From a checkpoint of a small transformer trained on Wikipedia: rotary positions.
MLP neurons of a small language model. Each row is named by its layer, matrix (gate and up: input weights; down: output weights) and neuron, and shows model dimensions 320-447. Each number is 128 + 32 x the weight over its row's rms, rounded and kept within 0 to 255. A neuron's up and down rows have the sign that makes its largest values positive.
Before each neuron's rows, "fires on" lists the tokens most often at its 100 highest values on Wikipedia text that the model never trained on.

fires on: ";", "\n", " /"
L2.gate381 [117 193 143 150  99 134  99 150 127  51 123  87 143 117 105 125  89 169 160 146 171 150  56 156  85  93 158 147 159 172 124  66 157 121 121 170 103 133 118 121 137 163 111 122 181 129 122 105 154 132 112 148  58 112 145 129  59 119 122 125 143  74 146  66 135  92 190 151 163 114 121 175 137 199 135 107 139 142 202 172 159 140 114 118 122 147  81 109 143 180 166 207 132  58 110 134  98 158 148 110 148 117 125 115 149 125  87 111 104 141  77 154 105 156 141 105 143 140 117 150 131 100 108 167 133 156  77 101]
L2.up381 [ 85 156 154 138 122 135  72 164 159  86 155  70 144 124  90 166  75 146  90 157 120 137  55 153  89 165 191 148 140 150 148 104  95 159 139 125 140 125 112 130 210 112 165  90 162 103 158 161 160 124 121 169  89 169 118 116 120  51 133  48 139  97 179  76  96 116 130 109 122 146 132 128 166 209 128 122 225 152 158 127 161 167 107 134 121 100  88 163 144  96 132 182 129  94  75 192 120 151 137 119 166 139 151 156 109 119 108 153 105  87 143 171 109  94 142  97 104 108 180 127  77 134 108 134 108  71  63 113]
L2.down381 [129 121  80 190  91  95 104 180 191  91  94  83 107  99 136 177 108 160 165 145 121 107 142 101  88 113 180 187 128 124 186 161 152 114  96 118 158 134  99 109 197 123 129 135 173  84 168 148 143 166 123 144  79 140 181 135  80 132 132 104 156 133 157 133 110 145 145 199 136 137 140 143 158 131 126 140 121 117 129 127 101 131 120  66 100  95 128 173 149 180 113 117 117 140 134 115 141 128  83 118 138 111  95 159 159 113 121 138 142 130 145 129 109 136 138 120 124  85 121 143  61 133 177 157 125  69 126 169]

fires on: " |", "|", ";", " ;", " which"
L2.gate602 [ 64 103  90 109 189  90 148  92  78 110 118  97 109 119  66 159  89 153 159 105 120  99 155 134 132 149  74 161 109 189  96  82 148 122 142 114 110 120 154  95 141 118 157 111 156 111 103 113  90  69  79 153  81 209 126 190 158 126 159 146  96 155 107 108 197 106  85 149 160 140 119 114 183 118 122 144 110 108 145 106 123 163 145 140 111 111  56 115 134 148 199  99 156 174 108  99 123 122 195 125 115 182 159 180 117 133 114 158 126 195 142 118 138 128 152 136  82 111 156 157 166 116 124 149 135 154 190  97]
L2.up602 [123 143 126 137 199 140 102 166 112 141 139 163  65  97 130 117  70 158 229 113  95 122 184 139  95 161 153 121 127 141  70  93 109  97  76 134 105 136 146  94 146  89 117 185 189  71 113 115  94 115 113  92 138 136 120 162 164 105 171 120 114 129 123 123 172 108  96 152 102 162 127 101 164  96 144 160 105 112 113 127 127 146  67 100 151 125 144 128  94 132 127  83 120  74 144 188 153 139 192 115 132 172 127  90 145 137 186 151 152 150 138 138 155 124 118 155  57 179 151 161 156 119  92 134 172  98 127 136]
L2.down602 [106  70 143  87 172 160 115 131  92 148  98 116 101 142 112 139  84 169 190  90 128 119 118 114 172 146  86 124 166 115 112 160 142 132  84 120 119 155 190  91 122 162 144 186 141 125 173 111 161 124 133 106 177 181  96 143 117  95 191 114 163 102 207 160 121 151 117 187 152 142 147 134 127 168 134 146 152 160 155 134 180  73 127 147 173 112 101  89 104 116  87 128 147  73 165 128 113 125 112 156 135 166 137 137 146 175 198 171 128 174 100  81 102 130 199 139  92 136 138 131 122 147 102 133 123 151 121 136]

fires on: " /", " (", " a", " plays", " of"
L2.gate1285 [166  80 128 108 162 123  72 160  83 102 138 124  32 165 173 142 191  80 138 155  77  99 130 154 129  67  63 130 154 100 159 122 129 151 116 201 195 162 130 201  89 183 139 131 108 132 128 176 147 122  99 146  81 185 116 147 110 152 144 125 126 114 151  88 116  83 118  96  60 173  88 110  95 146 128 138 127 151  98 140 171 107 121  86 132 175 157 144 227 166 166  88 116  42  99 152 126 128 215 110 109 138  62 106 147  90 125 143 108 229  91 173 160 144 110 147 164  83 138 111 105 150 124 205 142  99 127  93]
L2.up1285 [151 144 112 121 101 102 121  83  99 139 103 143 107 120 106 129 217 136 163  79 117 130 137 179 132 100 104 156 142 129 104 151 134 195 111 142 150 177 126 179  98 142  81  99  92 115 131 152 189  91 143 117  95 138 101 140 106 123 141  99 137 197 151 149 192  57 101 152 142 214 127 125  73  62 148 126 123 161  92 164 143 106 126 129 133 153 122 102 152  79 142 100  62 122 141 104  82 107  66 107 145 142 134  80 139  76 227 188 169 146 144 124  77 184 111  59 124  91  88  92 141 116 114 129 178 118 191 163]
L2.down1285 [151 108 166 131 110 138 160 164 128  43  63 146 133 135 131 121 120 185 148 187  90  98 150 163 133 101 141 109  93 173 109 160 142  81 111 145 187  96 108 154  93  93 105 114 136 154 118 155 168 147  88 124 100 134 155 124 149 114 127 101 193 134 136 132 156  79 133 178  66  96 135 112 145 127 134  93 146 131 108 168 188 107 180 119 159 149 101 165 165  89  75 126 139 158 171 133 132 113  56  91 155 118 168 123 111 188  93 114 162 115 106 126 109 156 154  89 153 140 114 123 146 140 142 112 127  88 168 186]

fires on: "==="
L2.gate1044 [121 125 106  92 114 147  81 117 114 121 140 113 113  98  81 147 197 151 135 131  96 127 159 187 112 138 115  72 165 169 161 135 112 134 140 120 149  52 102  92 114 170  84 142 148 126 143 163  94 189 137 159 125 108  75 170 125  79 119 116 123 114 162 164 137 131 114  92 197 148 132 109 115 165 144 129 135 205 131 161 138 115 139 145 119 113 104 183 198 117  96 130 104 165 143  85 132 115 108 136 120 108 148  85 125 130 148 151 178 127 112 153 179 145 144 102 156 137 136  75 135 138 125 131 100 116 128  95]
L2.up1044 [141 176  78 165 130 126  89 155  79 152 163 160 196 162 105 123 181 154 133 130 177 131 150 183 130  96 110  90 112 151 120 122 141 145 105 136 143  51  88  96 151 116 138 106 168 117 177 150  53 126 104 126 158 134 128 174 130 155 138 114 133 123 144 125  98 104 120  94 188  99 153 128 147 108  98 145 148 136  91 119 124 106 149 131  99 141 114 141 184 136  55  84  94  58 124  61 160 107  68 137 105 116 131 186  71 129  88 146 152 163 102 185 155 130 128 126 127 130 131 120 149 158 119 117 199 126 159  80]
L2.down1044 [160 102 134  66  83 176 153 181  99 122  77 113  90 131 137 209 107 159 116 162 116 136 104 114 175 110 158 120 131 124 173 141 100 112 147 119 146  66 181 159 120 130  94 170  92 214 155 136 107 148 128 136 139 150  96 143 130 167 128 196 113  62 133 211 133  93  95 159 116 146 166 157  91 134 129 119 118 156 140 133 143 114  75 154 126 152 153 151 114 108  65  69 122 130 160 100 101 138 192 103 120 121  96 152 137 162 166  98 141 146 147 124 110 146 157 139 132 111 140  56 129 155 163 135 136 127  74 115]

fires on: "\n"
L2.gate273 [182 150  89 126  84 157 175 101 123 171 146 116 156 158 105 109 125 140  84  66 132  74  82 133 111 148 146 119 123  97 136 201 154 101 176 221 135  76 121 120  96 160  86 103 146  99 116 111  65 156  87 153 205  83 102 120  77 105  85  93 160 133 107 143  67 166 113 134 126 153 147 170  99 148 180 112 186 128 126 184 152  92 125  85  96 108 138 179 153  94 159 123  85 217 101 148 162  96 123  98  96 102  59  90 170 130 147 149 124  87 137 170 173 166 167 108 100 115 107 138 159 132  64 155 124 118 127 102]
L2.up273 [ 97 166  84 123 117 105 166 137  70 118 110 168  97  97  75 126 110 148 107 124  85  48 148 170 102 190 169  90  97 134 108 144 122  99 219 173 134  71  96  99 144 208 105 149 142 120 108 130 106 210  57 126 129 117 143 146  81 145 101 137 182  77 146 164  46 112 186 145 119 150 154 113 107 137 162 171 150 153 114 118 140 146 152 113 120 138 173 151 207 142 135 178  95 137  88 135 156  67 131 101 136 132 114 126 161 108 148  87 115 158 118 152 143 164 183 110 161 121 127 142 114  75  68 162 124 147 110  81]
L2.down273 [163 150 132  70 130  77 114 114 114 161 139 127  88 159 126 137 160 124  80 156 122 123 127  72 119 152 124 112 150 130 120 141 210 152 113 150 155 112 159 144 167 174 141 145  94 128 115 151 109 120 116  99 134 107 102 136 144 110 129 140 162 132 113 133 100 138 138 161 109 132 140 142 158  81 103 149 188 127 146 101 103 132 170 112 102 127 154 169 125  86 143 140 147 116 185  57 119 125 109 100 156 131 143 127 134 108 141 116 116 204 106 204 134 194 110  89 135 159  90 132 145 121 119 140 171 158 116  87]

fires on: " and", ",", " It", " with"
L2.gate237 [131 217  88  97 102  95 134 105 110  84 100 119 109 123 133 145  94 115 149 128  62 150  93 156  72 129 166 110 121 125 137 123 126 188 107  90 154  62 144 116 138 182 135  66 116 111  86 113  83 132 164 177  82 114 189 144 109 135 133 132 154 119 142 146  91 123 111 123 117 115 200 108 157 207 143 114 106 130 113  80  94 188 159 124 136 140  74 121 139 146  64 124 127 112 127 121 131 122 147 189 121 146 100 168  87 103 176 109 125 118  26 114 143 111 146  99 145 115  55 178 133 113 116 175 151  92 148 101]
L2.up237 [ 87 119 109  98 155 186 107 148 105  91 110 131 146  87 111 102 103 126  81 152 142 180  76 110 148 181 126 113 112 118 125 106 121 136 211  88 158 174 176 178  77 128  99 136 130 182 101 179 102 126  98 129 120 117 148 103 140 139 157 107 200 129 106 144 139  77  85 154  96 186 149 103 126 137 143 142 159  88  91 120 159  83 100 113 104 161 112  80 143 114 163 126  56  79 181 122 134 109 186 206 151 100 117 118 142 132 135 116 194 121  95 109 132 159  72 124 216 104 131 130 159 152 102 164 113 150 167 105]
L2.down237 [112 151 123  98 159 182 139 104 118 134 163 113  91 179  57 121 189  94 149 154 117 149 111 165 113 101 117 143 161 117 200 113 138  76 157  92  83  75 159 192 185 245 126 148 121 136 187 128 130 128 139 154 152 134 166  96 184 147 108 151 140  52 118 160 137 117 143  75 131 121 134 115 136 106 135 145 196  90 173 142 122 103 132  67  78 113  81 129  91 124 143 115 178  69 121 110 121 164 116 150 124 133 140 137 153  88  91  80 191  96 118  52  76 158  97 167 131  99 113 104  76  61 149 127  89 115  95 126]

fires on: " –", " died", "–", " -", "born", " death"
L2.gate1241 [183 122  96 159 111  91 146 141 112 117 164 146 104 162 183 110  88  96 129  69  51 120 111 167 149 105 135 175 158 134 129 182 127 147  56 138 159 120 135 159 112 101 136 133 126 119 116 122  86  57 116 146 114 129 127 156 104 172 148 159 114 127 178 137 170  77 162 157 123 155 164  90 100 218 135 133  80 109  98 127 170 121 147 163 108 100 122 148 166 114 137 198  83 162 136 141 183  76 115 132 153 127 183 117 186 115 117 134 109  58 134  98 135  88 130  35 127 113 113 109 131 108 146 192 152 181 158 113]
L2.up1241 [121 128 211 169 187  73 112  95 151  87 131 148  98 137 134 116 132 110  75  88 149  90 165 129 102 165  93 169 162 142 214 135  77  99 146 145 142 152 116  52 128  93 165 133 145 106 116 142 160 141 121 148 118  59 128 133 102 122 155 156 112 122 148 106 156  92 169 127 104 146 184 102 110 166 134 111 122 124 168  92 220 154 119 134 116  71 107 185 154  94 110 159  22 104  92 155 118 139 123 152 124 154 149 140 162 125 100 163 129 164 152 133 162 118 153 123 151 133 154 102 106 105 162 104 161 104 119  91]
L2.down1241 [117 139 158 137  99 127 118 123 162  65  65 166 106 110 157  93 122  93 149 166  98 117 131 200 119 171 122 173 109 182 221 167 109  95 105 148 139 151 164 115 123 168 224 166 116 101 183 143 150 115 114 105 103  87 102 149 159 172  90 102  99 135 195 148 100 126 173 192 128 138  89 162 108  92 113 128 110 171 130 135 154 114  88 130 100  56 131 140 120 133 136  98 122 109  98 149 123 163  74  91 149 173 177 143 149 124 113 130 108 174 111 118 126 109 131  93 132 113 191 145 120  46 135 161 168 153 151 124]

fires on: " |", " career", "Career", "-", " History"
L2.gate1197 [169 162 157 108  76 118 131 103 107 177  80 106  97 145  88 125 119 130 144 129 152 143 144  95 163  80 132 132 155 161 162  75  95 120 127 185 156 116  81  74 143 143 180 136 174 176 112 171 102  85 152 111 130 150 112 137 152 165 156 189 152  99 142 125  54 157 131 114 141 112 157  87 130 142 135 113 135 123 120 100 113 115 144  92 117 116  95 147  98 135  88 151 137 118 109 108 220 120 159 145 143 115 126 169 132 155 105  79 114 102 141 102  97 131 134 209 133 142 127 147  92 138  92 178 104 141 123 148]
L2.up1197 [159 195 118 119 155 108 143 157 128  94 120 150 128  78 120 123  82  78 136 104 151 107 140 152  98 146  54  96 160 148 126 125 154 128 147 170 139 170 109  92  93 164 139  85  68 160 103 142  93 106 141 144 137 171 141 107 147 142 177 121 101  74 139 150  90 175  97  98 111 161 239  62 174  65 169  91 146 173  92 168 119 143 129 101 103 128 108  73 108 115  75 118  80  64 165  36 152  87 135 114 144 134 144 152  98 171 139 158 147 117 130 110 114 115  98 134 159 155 126 195 164 150 145 194  87  92 119 166]
L2.down1197 [210 115 100 194 138 126 129 132 107 134 155 163 113  49 124 151 101 140 126 148  86 117 130  79  81  88 109 124 151 127 101 114 107 132  81 142 138 127  83  94 158 164 137 124  94 161 132 103 129 147 114 188 109 136 133  78 145 169 148 136 170  88 127 138 141 191 155 163 128 122 135 110  64  69 102 119 215  90  83 169 163 145 105 120 116  87 146  78 136 107 106 143 134  70 147 118 156 166  85 174  90 162 171 154  84 231 122 124 133 106 119 121 123 137 125 111 117 150 133 191 111 153 137 157 107 110  89  88]

fires on: "l", "qu"
L2.gate1105 [145  92 166 150 100 109 186 162 181 141 113 153 102 187  61 147 100  88 126 133 142 138 178 160 139  62 100 129 128 140 121 160 105 153 123 125  58 133 124  80 185 133 118 104 121 106 131 111 133 126  60 107  88 143  82 142 106 122 101 160 167  49 119 112 140  85 135 152 119 158 119  92 116 191 109 113 130  74 101 130 155 119 162 149 121 110 127 111 136 101 108  93  93 112 141  98 100 123 106 134 109 159 151 173  86 147 145 134 120 131 103 138 109 146 133 128 107 150 153 127  86 110 118 165 170 134 118 135]
L2.up1105 [132  98 153 107 121 180 135 160 139  95 109 122 144 132 174 101  87 111 155 176  74 120 121 178 106  93 127 117 153 150  68 145 151 155  94 107 159 116 105 168 131  95  96  90 166 111 118 170  75  81 133 143 121 137  92 132 117 142 159 162 112 185 140 102 164 128  97  90 144  83 115  86 131 107 130 120 186 107 188 101 141 138 157  71 149 180 100  68 140 116 163 147 159 131 201 124 151 130  78 129 142 109 107 108 208  85  95 190  95  82 123 132 135 140  84 145  90 177 133  72 140 172 110 102 171 147 128 103]
L2.down1105 [143 144 113  95 158  78 124 118 193 128 119 158 166 144 137  91 142  66  92 159 114 155 131  99  99  93  97 116 213  87 141 129 114 184 121 115  99 169 130 122 133 134 170 154  95 126 122 154  87 104 119 194 163 163 154 148 181 109 125 116 148 108 123  87 130  82  90 179 140  81  86  86 126 165 159  98 151 176  54  74 114 175  61 133  73 110  97 105 158 125 142 141 146 147 117 172 111 152 157 140 139  84 148 166 187  66 137 139 123 141 120 120 125 100 132 144  49 194 106 103 143 106 126 188 156 131 123  87]

fires on: " State", ";", " Red", " home", "7", " Home"
L2.gate1198 [133 100 107 173 101 135 128  90 164 106 130 126  80 103  62 129  93 174 125 148 147 131 102  67 126 163 137 157 110 130 101 137 118 100 149 143 196 131 158 163 144 131 184 155 100 118 101 114 167 193  62  99 144  98 138 189 107  86 122 219 182 142  95 155  72  89 117  79 159 143  97 139 100 134 131 124 125  82 131 129 136 144 100 114  56 180 113 118 159 147 116 168 121  93 129 183 159 122 106 123  64 167 153 134 151  81 116 126 141 143 113 156 143 164  99 162 121  81 101 172  83 164  88 136 153 163 111 121]
L2.up1198 [150  76 142 115 131 164 111 138 141 109  93 101 128 122  81 122 145 160  47 131 139 137 111 107 166 182 185 135  60  79 115 155  97 120  51  85 178 102 101  80 192 105 121 147 148  77 108 129 122  88  97 127 101 115 167 160 115 126  54 130 149 111  84 110  68 110 143 104 179 163 174 142 110 178 120 126 201  73 148 138 167  88  73 114 129 122 121 130 148 115 119 118 111 149 116 148 102 141 135  96 120 166 153 105 107  87 142 206 111 124 123 130 105  98 134 157 136  92 103 104 128 121 198  93 140 173  86 156]
L2.down1198 [ 95 141 133 100 109 152 148 122 143 160 150 112 177 114 185 129  81 147 112 227 199 158 147 186 145  92  88  77 177 102 141 141 152  82  88 109 190 101  80  76 132  96 139 140 171 103 106 120 107 119 132 131  77 107  85 106  91  98 107 223  87 127 158 130 126  95 163 162 128 141 138 102 103 124  88 171 148 106 110 106 166  84 153 124 128  82 195 134 110 166 107  90 168 144 105 105 103 127 140  99 127 111 118 132 115 100 140 136 133 143 153 152 222  86 182  56 131  81 134 135 143  98 104 152 158 128 136 100]

fires on: "–", "International", "-", " Super"
L2.gate167 [170 196  71 127 115 123  86  82 152 141  88 120 175  94 131 100 146 176 102 110 151 144 138 145 136 168 110 114  93 105 115 169 117 129 102 121 117 127 126 156 117 142 107 148 194 101 122 161 160 110 110 133 164  78 138 131 147 113 207 126  88 156 138  97 131 125 158  97 105  84 130  93 148 178 154  66 148  97  57 128 131 113 149 122 143  82 104 145  98 114 143  82 136 131 148  48 145 173  80 114  87  97 134 127 166 137 119 106 132 133 113 102 126  87 116 119 187 161  96  71 168  95 183 139 125 132 144 143]
L2.up167 [114 152 158  78 139 178 165 142 155 153 125 165 166 129  96 113  75  62 116 116 113  88 157 146  78 116 184  66 124 167 152 140 153  91 179 146 187 128 121  89 123 136 168 146 159 154 110 113 112 113 131  96 104 201 178  79 103 133  85 119 131  96 105 110  99 138 176 150 184  94 183 148 184  82 128 139  86 190 181  83 116  63 207  98  36 108  80  97  90 138  90 160  93 120 157 213 157 136 125 139  73 170 106 186 115 166  99 135 152 136  89  64 176 173  87 126 177 115 157 140 167 101  61  86  53 116 148 132]
L2.down167 [ 95 163 187  69 111 133 119  73 108 175 182 139 135 120 115 133 188 149 157 107 105 140 111  94 123  95 145 195  76 139 137 117  61 159 117  53  90 136  90 212 104 170 120 110 146 128  91 148 205 115 145 140 161 102 125 105 112  93 107 151 141 138  89  63 146 137 139 160 152 128 143 102 112 132 141  92 123  60  81 128 102 115 142 129  53 163 167 159  67 133 144 134 166 106 116 123 133 127 169 130  68 138 117 122 164 176 166  93 127 147 158 142 177  86  88 139 124 151 130 104 120 107 120 125 100 102 142 149]

fires on: " |", ".", "\n", "2", "lim", "sum"
L2.gate1573 [ 87 131 129 133  86 100 168 126  98 117 113  75  82 129 125 135 108 107 105  83 144 100  72 119 122 128 112 147  95 146 129 146 134 120 156 156 118  90 160  81 121 141 162  95 110 173 111 113  97  72  47 100 191 117 103 102 102  80 146 144 143 139 108 135  87 108 178 141 126 132 143 155 143  92  97 116  88 173 147 117 155  73 133 160 201 109 125  96 169 106 143 132 129  97 151 116 111  93 157 162 138 145 157 105 175 125 134 144 131 180 138 148 152 107 175 109 150 185 158 140 163 165 112 155  71  89 192 124]
L2.up1573 [116  84  79 121 129  97 178 146  81 118 132  87 143 164 121 163  96 134 120 155 116 121 110 129 152 129 138 161  97 117 108 119 108 129 154 155  91 113  67 159 118 167 134 152 147 125 121  83 116 153  84  72 113  73 149 136  96 142 109 117 141 131 170  97 132 155 122 110 143 144 128 105  95 113 158 140  68 140 105  75 119 101 112 128 204 225  77 134 166 131 173 132 102 108 112 176  85 100 195 117  81 180 182 127 121 119 165 110 127 157 121 117 139 129 115 101  93 154 168 140 149 189  44 145 142 107 142  82]
L2.down1573 [111 164 164 106 203  96 105 116 152 143 201  48 140 102  71 119 100  72  52 177 205 141 127 145 147 148  76 122 130 148  62 119 136  68 164 144 143 151 114 114 207 106  72 141 124 132 134 112 154  79 148  99 128 107 157 147  70 176 116 102 117 187 146 145 133 162  88 200 147 173 118 142 194  90 193 108 139 111 133 127 104  77  55  99 169 112 120 200  70 188  85  85 152  77 115 106 139 131 153 105 125 136  71 104 127 137 142 119 129 118  90 102 214 135 120 155 130 177 108 154 187 185 125 122 150  58 101 138]

fires on: " \"", " |", "\""
L2.gate564 [ 88 198 166 132 109 129  95 166 129  94  61 140  96 154 109 108 160 118 207 120 120 190  87  79  76 119 101 195 100 202 134 170 126 101  94  92 150  71 179 116 155  78 166 147 121 123 113 137  91  69 154 161 119 119 101 124 134 123 107 134 113 169 148 136 171 108  95 106 127 150  90 165 111  79 111 158 119 135 145 158  75  55 107 128 172  95  82 173 121 155 144 140 223  83 189  63 129 114 141 111 118 154 120 144 130 175 121 114 109 182 153 160 193 128 101 100 153 111 109 132 137 104 130 144 145  63 100 110]
L2.up564 [134  61 134 160 157 111 129 112 121 133  89 192  72 199 104 110 114  51 109 126 132 157 117 136  81  96   8 185 102  95 126 147 114  76 133 107 147 134 145 114 122 115 184 121 123 135 108 143 142 144 182  77 111 143 156 121 126  93 133 157 174 131 114 159 109 102 143 100 105 128 191 171 117 133 115  94 163 101 156  93 108  79  85 122 143 132  84 103 110  92 128 107 175 159 123 120 127  80 171 114  83 154  57 140  94 118 128 115  71 140 166 130 150 163 164 137 130 197 188 139 100 168 114 105 173  84 131 162]
L2.down564 [140 147 105  85 147 112 143 153 149 110 150 129  41 110  56 165 152  64 128 165  79 109 106 128 107 121 126 158 162 113 136 113  63 122 185 122  74  77 106 178 109  65 213 205 124 113 163  95  89 101 163  87 124 157 111 124 162  90 149 135 115  68 145 109 153 165 140 102 124 117 164 115  39 163 195 132 125 181 112 154 147  92 142 143 129  97 127 130 111 177 176 173 125 106 112 148 183  95 131 158 132 190  84 163 100 134 167 169 125 131 145 158  76 158 145  93  75 125  87 197 132 193  88 109 115 161 125 137]

fires on: " death", " died", " dead", " home", " ter", " away"
L2.gate1660 [ 94 121 150  56 121 142 121 108 223 104  85 111  66 154 158 148 137 147 151 130 144 101 139 111 173 150 110  97 121 147 111 162 132 114  81 103 166 101  89 118 136 186 155 103 159 170  92 164 159 152 124 154 168  96 133 126 182 120 183 148 140  81 115 120 149  87 144 162 124  80  71 102 153 140  71 184 121 143 148 176 112  93 117 109 113 137 157 134  76 142 192 169 156  98  83 130 124  83 164 118  85 159 141 134 138 113  86  90 123  58 134 144 154 106 117  76 105 181  88  63 126 182 110 117 162 123 184 102]
L2.up1660 [183 119 157 165 142 126 157 167 123 129 151 104 143 118  95 153 129  82 131  85 137 111 138  99 176 129 144 125 171 127 124 126 176 123 114 137 110 148 141 145 152 167 169 131 141 138  88 127 157  61 111 132 121  77 122 166 154 141 120 129 120  51  78 147 143 148 122 134 106 174 150 133 164 162 145 155 149 137 124 127 160 138 114 134 133 127 179 155 130 102  87 108 126 101 135 121 142 103 159  85  77 109 136  56 131 116 113 104 176 203 138 103 136 103 135 102  98 174 130  97 107 100 108 113 138 155 130 149]
L2.down1660 [135 122  84  79 178 129 130 101 149 105 152 123  97 138 134 128  71 119 136 127  98 156 118 177 130  96  60 143 167 114 160 161  47  56 136 111 116  79 173 162 177 111 132 164 218 155 202 116 182 120 127  99 188  82  87 100 120 145 129  81 136  96 167  92 102 125 119 102 103  80 159 132 153 142  88  81  81 129 125 144 108  55 144 168 114 124 112 145 108 123 128  62 122 136 148 109  89 116  75 158 102 165 104 126 121 113 129 117 141 154 109 130 138 152 136  70  73 141 141 111 108 146 159 145 191 131 131  71]

fires on: " and", "'s", "s"
L2.gate1274 [149 169 158  90 116 131 146 100  95 140  97  95 120 150  72  99  83 131 175 106 129 216 129 151  63 155 159 189 150 158 153 109 139 144 117  91 117 128  71 143 134  96 121 170 185 124 140 104  47 153 161 130 134  97 136  84  72 145 124 126 158 154 210 104 157 168  72 133  51 114 112  87 103 143  88 172 152 139  95 173 157  80 148 123 122 120 109 130  93 153 122  72 103 150 106  73 110  89  54 166 131 137 109 200  80  44 111 123  95 114  91 104 139 101 117 154 192 167  86 101 148  82 131 173  76 140  97  65]
L2.up1274 [159 136 145  70 170 131 147  70 107 122 187 164 120 118  91 158 174 163  89 184 144 140 142 146 162 141 208 115 119 146  90 119 114 107 143 150 112 145 107 119 167 145 110 161  86 193  93 118 100 150 121 121  96 159 118 169 110 144 175 154 127 153 117  78 150 140 153 130 108  87 116 110 133 148 121 171 107 123 115 154 100 135 117 121 122 121  99  80 147 119 107 141  92 130 192 184 159 106 138 104 131 124 184 151 183  97  75 164 142  90 137 149 131 145  69 207 188 119 123  59  92 136 102 113 159 120 126  74]
L2.down1274 [122 150  89 148 125 186 171 117 130 106 116 135 144 167 118 122 138 117  78 147 127  33 133  98 155 159 196 121 131 122 132 121 173 125 166 160 118 148 167 122  86 176 137 127  63 169  96 126 137 133 191 128 108 120  88  61 176 107 142  41 113 136 144 123 139 105 119 179 102 189 104  97 144 129 200 140 103 152 105 108 116 173 175  74 129  89 114 112  98 117 135 122  86 159 128  67 146 167 118 146 110 178  89 187 145 135 164 124 127 159 106 144 137 155  76  88 130 128 189 164 144 142 102 141 118 101 126 137]

fires on: "==", "===", "-"
L2.gate1212 [160 140  94 113  71  74 141 157 109 166  92 182 123 107 148 133 135 131 128  76 148 126 118 140 124 196 112 158  97 115 187  86 120 142  75  69  96  68  72 153 155 101  86 154 132 128  89 118 118 101  97  58 114  98 133 158 155 113 149 140 125 109 142 175 178 168 147 104 175 159 119 125 134 139 136  11 162 173 121 131 131  93 171  86 199 167 116 151 160 116  55 141 152 112 103 125 202  90 149  97 117 105 119 121  80 170 115  78  87  95 107 111 141 125 127 121 174 151 153 106 137 123 114 157  75 105 146 148]
L2.up1212 [157 108 176 110 126 191 114 149 139 142 161 121 142 170 110 137 101  89 100 134 114 125  89 145 149  99  77 101 101 153  90 122 152 155 165  81 173 105 143 110  47 126 143 134 125 132  93  98  91 127  99 132 123 101 111 109  69 126 111 135 146 133 118 134  48 177 144 111 152  77 173 158 140 114 135 134 122 196 122 143 186 127 141 167 143 126  81 184  46 135 186  84 112  60 186 101 139 108 225 136  90 128  62 133 106 113 100 166 146 207 120 113 189 112 167 121 102 101 118 133 130  83 139 140 161  83 161 150]
L2.down1212 [147 113  95  85 136 142  76 113  93 109 170 143 157 164 138 167 170 153  92 194  67 137  96  55 167  91  95 141 117 111 155 114 163 127 159 109 132  97 163 125 141  99 149 141 149  70  58 124 125 148 131 104  92 104  95 140 158 131 144 127 122 120 101 106 127 152 144 100 110 139 106 100 108 155 172  61 154 142 121 183 154 108  76 115  81 139 157 142 115  99 169 116 127 131 160 162 125 112 120 172  72 126 121 152 125 137 163 125 145 170 141  81 151 104 102 122 154 105  99 141 163 114 128  95  78  96 105 159]

fires on: " |", " Brown"
L2.gate927 [139 149  77  86 204 120 126 163 140 112 109 181 157 216  96  88 109 121 155 140 171 110 192 168 180 129  77  89 106 144 130 155 138 131 167 110 111 141 123 100  86 103 154 104 125 153 133 165  89 110 128  85 124 103 140 132 149 119  66 160 194  81 202 133 125  31  83 146  88 168 134 161 105 159 183 135  95 216 101  45 139  97 158 139 120 117  43 130  72  92 138  81 135  74 131 152 103 161 193 171 115 132 174 126 143 118  57 166 126 138 167 126 129  74  64 185  90 154 117  68 125 139 118 136 131  96 152  92]
L2.up927 [152 158  89 152 152 143 147 123 131 131  82 120 108 106  94  89 140 150 148 161 126 139 140 157 108 153  47 151 153 120 101 126  78 102 132 120 117 137 117 121  99 113 120 109  97 183 112 112 126 135 116 145  68 140 154 103 149  97  85 116 177  73 127 124 165 122  79  96  94 156 131 150  79 159 137 143 100 194 111  83 138 121 191 140 234  89  75 127  91 143 130 103 127  87 130 185  91 155 170 155 104 150 109 157 132  96  48 150 123 136 191 119 148  97  80 153  80 167 160 125 162 129 152 133 125 135 138  63]
L2.down927 [101 138 164  87 171 107 133 135 107 200 110  85  82 132  72  82  54 130 117 170 103 106 154 149 111 188 105 116 184 101  63 126 129 148 120 120 127 149 156 162 131 120 131 160  78 140 120 147 138 109 122 120 101 150 106 101  93 103 170 105 121 111 155  86 139 147 140 110 125 140 126  94  53 130 102 121 154 153 122 134  94 142  84 201 130 126 103 116 140 153 133 167 102 127 107 142 100 160 107 135 120 127 133  96 145  69 147 146  89 144 157 175  92 110 150 168 137 130  94  69 114  84 103 154 105 155 167 115]